{
  "n_layer": 13,
  "d_model": 512,
  "n_kv_head": 8,
  "d_mlp": 1024,
  "norm": "layernorm",
  "norm_place": "pre",
  "norm_eps": 1e-05,
  "tie_embeddings": true,
  "init_std_up": 0.0197,
  "grad_clip": 2.0,
  "warmup_steps": 200,
  "schedule": "cos",
  "batch_tokens": 65536,
  "train_tokens": 372800000,
  "steps": 5689
}
MLP neurons of a small language model. Each row is named by its layer, matrix (up: input weights) and neuron, and shows model dimensions 341-511. Each number is 500 + 50 x the weight over its row's rms, rounded and kept within 0 to 999. Numbers have three digits each.
After each neuron's rows is what it responds to, as a language model described it from the Wikipedia text at the highest values.

L4.up510:572564486471439452498508568554459552506510510448462462563447487469502405508440563636406430486562516547430426562475439474511484454597589562504528522583449474487504547489523399452450562506463543448541591463548563531530534604451477471579444469454589514512475474503513415490572484549589535517490572524426464390433542522427473507510600506540507505476462493571516551478447497474506578504489535484434500484482515477509497496435436543425458525584414426405470460499562436484504508464551530464523491531546453565445465499420
Responds to: Common words within names. Capitalized ordinary English words used as parts of proper names, often with a suffix to follow, e.g. Muddy Water(s), New York, Jeonnam Dragon(s), Water(town); also sentence-initial This.

L4.up703:453430448539432476488429482508458481464476457546533458447483527505443578433560515495484559534479535471534507467463448480512533525468427502415449464513472428545500477471535480421518514410508480482445488458438424581536572484416419501505505434585458558424478513467547561477476447449534405485519493519393460504449478472492448547497522518424468436426517501613645565487552516489613450541607463461495503480536548547473508577452409484446579521519507524406519532463525514570463420607539570589546436495556545466496510411530
Responds to: Affiliations and competition names. Words inside names of competitions, titles, parties and affiliations in sports and biography text (Scottish Cup, Winner, Free Democratic), plus connectors like with, his, and.

L6.up760:533456433482521533440519543495438550523476592519545458521504492532507457427413501501425479477476495454543483494515575474534523488459625416542547506541481530517552540517584516488531451503417413540509568417531482524545475531478507578544508560506453515494523509512564528345575430555425461431458413498533432454528582529562538608449458463440554410486548513547483504492449505531513518534501602484556540464475497510476465458499477466491430549508428483500599472530493553381532540522494503461441581492501449543505518469501
Responds to: Main verb completion. Completion of a clause's main verb in narrative prose, often the -ed ending or a passive or past participle after was/he/she, e.g. enrolled, expelled, appointed.

L4.up621:556489436520455467609516485452507505490474511464498572514451556518525444455462480587505562515458487471508570602511493451591588483462633482486437478489486443479470511503459406464456488488410562572467485560470499532458489482508466537483599450545446503488557524510560597533520515460543435483527492481500531439549508534401466432605467561453541447459415479441508592415492499446514517480515457453380516399549482632522510549539609453538471453469499571541480466571447383539409509494525484509559594458549554520395579489491
Responds to: Past-tense verbs and -ed. Past-tense verbs and -ed suffixes right after a subject noun in narrative text, such as entered, released, reached, disbanded, classified.

L4.up523:553451490518516413490480380500531608545420629489459495575492487529471492567471505535537527443461504634634494590462505451583579503543529470462409549551417472555538529446504478477507483485513459485462495572529515557413415474491494463539535486496453487516537498554514443488568498467487468476516507577570517508638475528484610511530500557437496577474560499402547496494551489497481512493542470544593511428453543523520476468537567504534461466497501501531577490437530501467535479449531499452505558533439511605437476493473
Responds to: Subject's main verb. Past-tense main verbs right after a named subject in narrative history text, e.g. returned, left, entered, was, became, plus later/late.

L6.up901:498598500488508603439488442392413533567496551525496538696513502465343539451436491517469471551520614423517444621475508510523490480518484495514454493454536522444491583570573583518549530449548496449521464499515464409472505491526592541466519468543523492482470507465474603479521474525466452569457460510486447499509479500479570420516595502432519539536583564491531519455457464546457468467505553583445572476537532546530510419510545533535486485480428482470619533441547497435439519572452568431483516571529498527501617480419
Responds to: Space before an expected number. Bare space tokens where a number comes next: year ranges (1973 to, 2012 to), dates (26 February), table cells after pipes, sometimes season after 2017–18.

L6.up657:530543530382465441568519472472506501504558505501521565543579426523418553535514511537494491417519442406538488560510513487502417475531430546532416586602554499342486493491527364492460385517502422448460529516448522458517483563593582556429443535504474542493476461538483491449451501469505424529499443442505428509532424438515508426465551492553542449520517484543487517490587474543567591474498570400480469558516543570569619550541530506528459576585444549518471538472552474486532484481563453586523510446548570414520459453534
Responds to: Word-start fragment pieces. Short first fragments of a split word, often a capital letter or digit right after a hyphen, quote or parenthesis, e.g. Ruff-R(uff), "L(ies)", (V)R, 2.6.

L4.up1013:477574477444462496454502506480448495454505469558466578476496528523532500515518542606585591476535486501488567454518504458531401556508521503507406483541530516538582498494558480485557502460477504502440531497573517425587587470509469572459451428513480476449503447497470504508505551559512439612561543551553557561492473467495496526445509502538592542486578512421484519459535511466533412550509538445523503529405595495472498500503560505500491537471490471498478475449539499484503518518509390503458460353413418521587566451509
Responds to: Standalone space token. A lone space token between words, mostly before digits, dashes or non-Latin text, as in tables, coordinates, scores and foreign names (°N 120, Qarabağ 3).

L7.up292:455552444528539563505529569485467508472534397469438442549455490536485548495437536611521517401491545391549444504558494540488486442437538552571481542568501414459628536534593487475495527540469390422485524532601451519395518553541524482470432562449547543446519532430524585512462453512474523490624524568464520508553510452499460479621518462532555491608465485456574532460584516506492610567553429501520506551573591421408491429547523585442529460441475459496487474543500488525629675553510443433574470409492509424511495582542
Responds to: Verb or linker before its object. Completes a main transitive verb (convince-d, encourag-ed, forced, called) or a linker after a comma (where, so, with), before its object or clause.

L7.up699:449508570537465463477557504533469477541586578449505472540566515496465550488593553436478510546551443536499511534353514544452512456442503435454445553536522609554550528532485538550497493572507499436454522441481587502453527446535534487542514527636562410602427590435393534491419559463499449455495528612468518596495542516536519584421633468477528464519503459533446517479461554478554496425453611505450599565529413574470542454515536534519372424432547502549509452494455512505468508437532453532588537592525531592439465425550
Responds to: Mid-word and compound pieces. Word pieces inside a multi-part word or hyphenated compound, such as the hyphen in non-fiction, li in liberal, it in inheritance.

L4.up782:475468465510446459571516434596495471552574523494454505564351528536370537522550573385568452425556531494442480519450543426512535483516474490528502419637457501455557470577501580435596501412494512468495494531502450507515430487502496493562521520545538517448465453503544460587470545498536380509552467508465430429497450499454536528521492513472456510541534477567489495420505467423532564473519518432457475502472453577465476597502434560549466581474527556451513493535530517403530551491484531581449497447540472532602464545549
Responds to: Word-initial capital fragments. First one or two capitalized letters of a name, code or title, right after a quote mark, pipe, bracket or hyphen, as in L(ù), B(inesh), MA(R).

L4.up325:450572508523493428551445424582534477600547559548507506495534502542376502531582454467416487494478549530488617526563541554476542564436479504465506484528413502551486550589411503530484556590394456406532571485471465504424531514570520604462402533467541542467555517449494448484538509417502471553458402583451472539515545433534565463513520549446471396524461510488459542573503495527439471505585583510482497575616419495511501563503498515517472521520487489506509385503511497441542561546527577553526458453546371602521375433606
Responds to: Mid-word fragments. Inner subword pieces of longer words and names, such as erie in experiencing, rio in Patriotic or D'Onofrio, ino in Linotype; also annual or active after an.

L6.up28:499566447525463520538493493475495558550411588455577492507409498541487477483547620408516577479466512591506550552515483456474524574487549427513476533523492598529597480557410520508463436459438474519494619558444495494473524593430514533450552554457436530486481542551494450539460466533529514515505595585516526403476564497423577546504531495506470540406515577514512471476438395454510518449424450388506495606476515413529487643482516482559453576573487453488498487524397448490536500481491523442464376594511338447576500466468
Responds to: Final token of names. The last token or word piece of a proper name, mostly places (Wilmington, Mississippi, Oregon), also institutions and surnames (Yale University Press, Perry).

L7.up526:561528539560469451505446555526500570516473550465507436453538420503512495529478392588583560533495442425558438447432640479457511565571528479457485463509525439481455482510586431454447533486440532416489503491496593571443465550468524477456431485434563400530576483570602506412484545423404442527519496494564529431434519600492574502441572483474509511512411496465554561443494499486446500507531522545516502497504454478456513520523478470481568475452461521550517525442469464499541475528533407546520485502498509457490516526478
Responds to: Word-internal continuation tokens. Mid-word pieces, bare spaces and first year digits that continue a started word or date, in biographies, e.g. di-p-lomat, (7 June 1-930, Sch-ol-z.

L4.up723:482488453478495453568542503522543516485467509436408470512521568561440482488449542601435508472489581628589492488519466469435533478457562463470517535533575598522571459505589463469514469521402473512551515416536385441496412483546451436549470453544455386393451488560518504505566505420515423544509513525503484449477488429461525555509554374474576521559480501494517514437500611544561454602445414452540545465610486564505504544566529600566489485427499481479547470437462576517521578511486497534465437419532501540530580500449
Responds to: Relational and state words. Nouns and verbs naming a person's relation, role or fate, e.g. brother, sister, replaced, died, arrested, assistant, often mid-sentence or in table cells.

L7.up708:512474447427626520532427532434588485500525493566457410486456503603513446488513603451468613438476436593488463526511442562467440449464546507483519489508511568539572494426451447496387537477576390513468615489603536580579563448521405501537376450490467560513410514500442475528485473499456538504507575554587532438422429522457565436459503541555452505509607501548535550458486518563531534497528478550410558462475492522510451436507418534448509432509483475605454436456478466523521489602482486427475485564461507467601532485413
Responds to: Sports league names. First word of a league, competition or governing body in sports biographies, such as Liga (MX), UEFA (Cup), NHL, ATP; sometimes other proper names like University, Soviet.

L6.up585:470392455478526482435473459575519510516506516462541523553557545499563558516579560547399393439505442483512509512403514499515488534433486476524398529470559545504533560531480494537559465524525515555550492558506518545444496487491478508545535502480512424494538496588590456500489541460523522509531545498483502511491491495476489532507427551513549517561494409474483414433458496494506438487416454491525467478588593549552521595534483502469631448493568474498483605544442496530473531508485464430491532453469564444535535511398
Responds to: Apostrophes, debut and born. Apostrophe tokens, mostly goal-minute marks after scorers in match reports (Matić 33') or plural possessives (Men's, Winners'), plus debut and born in sports biographies.

L6.up648:589464402389464480597504522401457535514516542578375444409551481575560553532521523514601482517528493486446496503453547547542467501398501463407415502500493437441552444526535477486518530450432575402536469501451450556542457445514475490456459552466474456419422449618500578558576503433515414561478500513490428471531454528516477517531489458489605441483545501538414547499574546601474422560512494558586439435477482505418572521486496455526532565541554492441567481483473595486496489442478557450518527535579417490499574525505
Responds to: Before an upcoming name. First names, titles, kin words and prepositions just ahead of a person's or team's name, e.g. Sir John, two sons, signed with.

L6.up355:538556610487382530705457531540475530555453536511475483490460457478486517507430458557484478506512530419491496423454515475474509486450548485416455538401586460525582545641601501580535527539505474496459501532538556471415473506488445555584552475569517504474527462410472560426537430535479636529419456525443478483489503503496546472453532502524447515623530542493497453446465476511478466548364515612513386561547521538452543553536486477482544590506538566523576548481491434475485496444414564542553455435520491377545564515550
Responds to: Standalone space before numbers. A standalone space token, usually just before a number such as a year, measurement or code (from 2000, in 1937, between 5 cm), and occasionally before a word.

L4.up277:482542516495503537497564522513434490509494428487546413412542490490533504492480470572424587413545537535422585459523477549479479471500526453527494479516544527363489512470465545513503582463512388514434449542507567435607535467562522460463512451428529538447464543568579440538480558462528525457402485475463491475460404505443455554510468501508555538487556528431439532485568564443454458568522495484477580442546512511539508531602447377599546534419445496492488545592459514552511508595458498480487562496490492604545526500461
Responds to: Mid-word fragments, stray spaces. Detached space tokens before numbers or names (over 100, in November 1983), and inner pieces of split words (de-part-ing, care-taker, f-ave-las, Shar-ma).

L7.up871:560496470553518503483552502535412587534416533513548550475498512517515464447501486457525533569519487425437469499585553518456474619508468583437566535540518502521550489361503595456481551464566470413561515514509489529400542518471465466463541463440550525593479567484540558502502472491486426516544428466509521438481547529509452514372522458518561503511527487504483531491485462439491543526536389397472515506461488479468455446498449496519489483497593622539497505584516540465440469627484477600534569537511562480552520524561
Responds to: Mid-phrase linking pieces. Second word pieces and linking prepositions inside set phrases that expect more text, e.g. Follow-ing, From 2011 to, leader of, Succeeded by.

L7.up331:450535476492457540491566518513481364487421507428548487524456514453509547430388455456585374445518431435502539498452464387561479570586582434448465550489466532435532518558510511600562448472488443511637488523478533468495507573503492491432541474555422400487523554461525429498508485575571519536528464562454539501494526442435563485608504510468541440527451513491464393452542508476494517555542544526491521417555516594456523512405523458464453470516485564491517476521451508513499489495434386499463535456447516510523440515457
Responds to: Passive past participles. Past participles after was, were, is or been in passive clauses, often the -ed piece, e.g. released, restored, appointed; also the slash in coordinates.

L7.up374:522454448441492478493499545529534466511529496420504524493512403506575555537482425493503514510619600430519539504549478467579485546536432427493485392475564506565506362505560412500487550564402473558519549610537475575500549412567394553486586429462495476526534512484500524528493516495434405469556502473484487457521530541498558527489468460597505547591451568494426622485532516473511477433561494516514501544444510539551401532474392482493524425475468618464510539431451544548506558561402546457563486452610570466398420459564
Responds to: Predicate after biographical subject. Verbs or pronouns right after the subject of a narrative sentence in biographical Wikipedia text, chiefly "was" (e.g. "In 1974 he was appointed"), also "he/his", "were", "would".

L4.up345:406493480560507522573507504527557536561437517569415464468464510466455536549574512413428596477481514570629508496487477464471528536463500446459559523485573561528508418526584440456573543522542420491491560499530517422491489521466447460446374525486518569612490607496471503525521581500513551510472518433479470531522598450542536502478490587419400433575536520523462516542481483516488428539479458441550507536595566454575469450502416585459412517424513496461463514583460552486501580536494511475452435546402473445557483452507
Responds to: Mid-word "ough" fragments. Mid-word pieces, most strongly "ough" (Enough, Rough, dough, Lough), plus name fragments (Pala-cio-s, Mag-gi) and table header words like Attendance, Votes.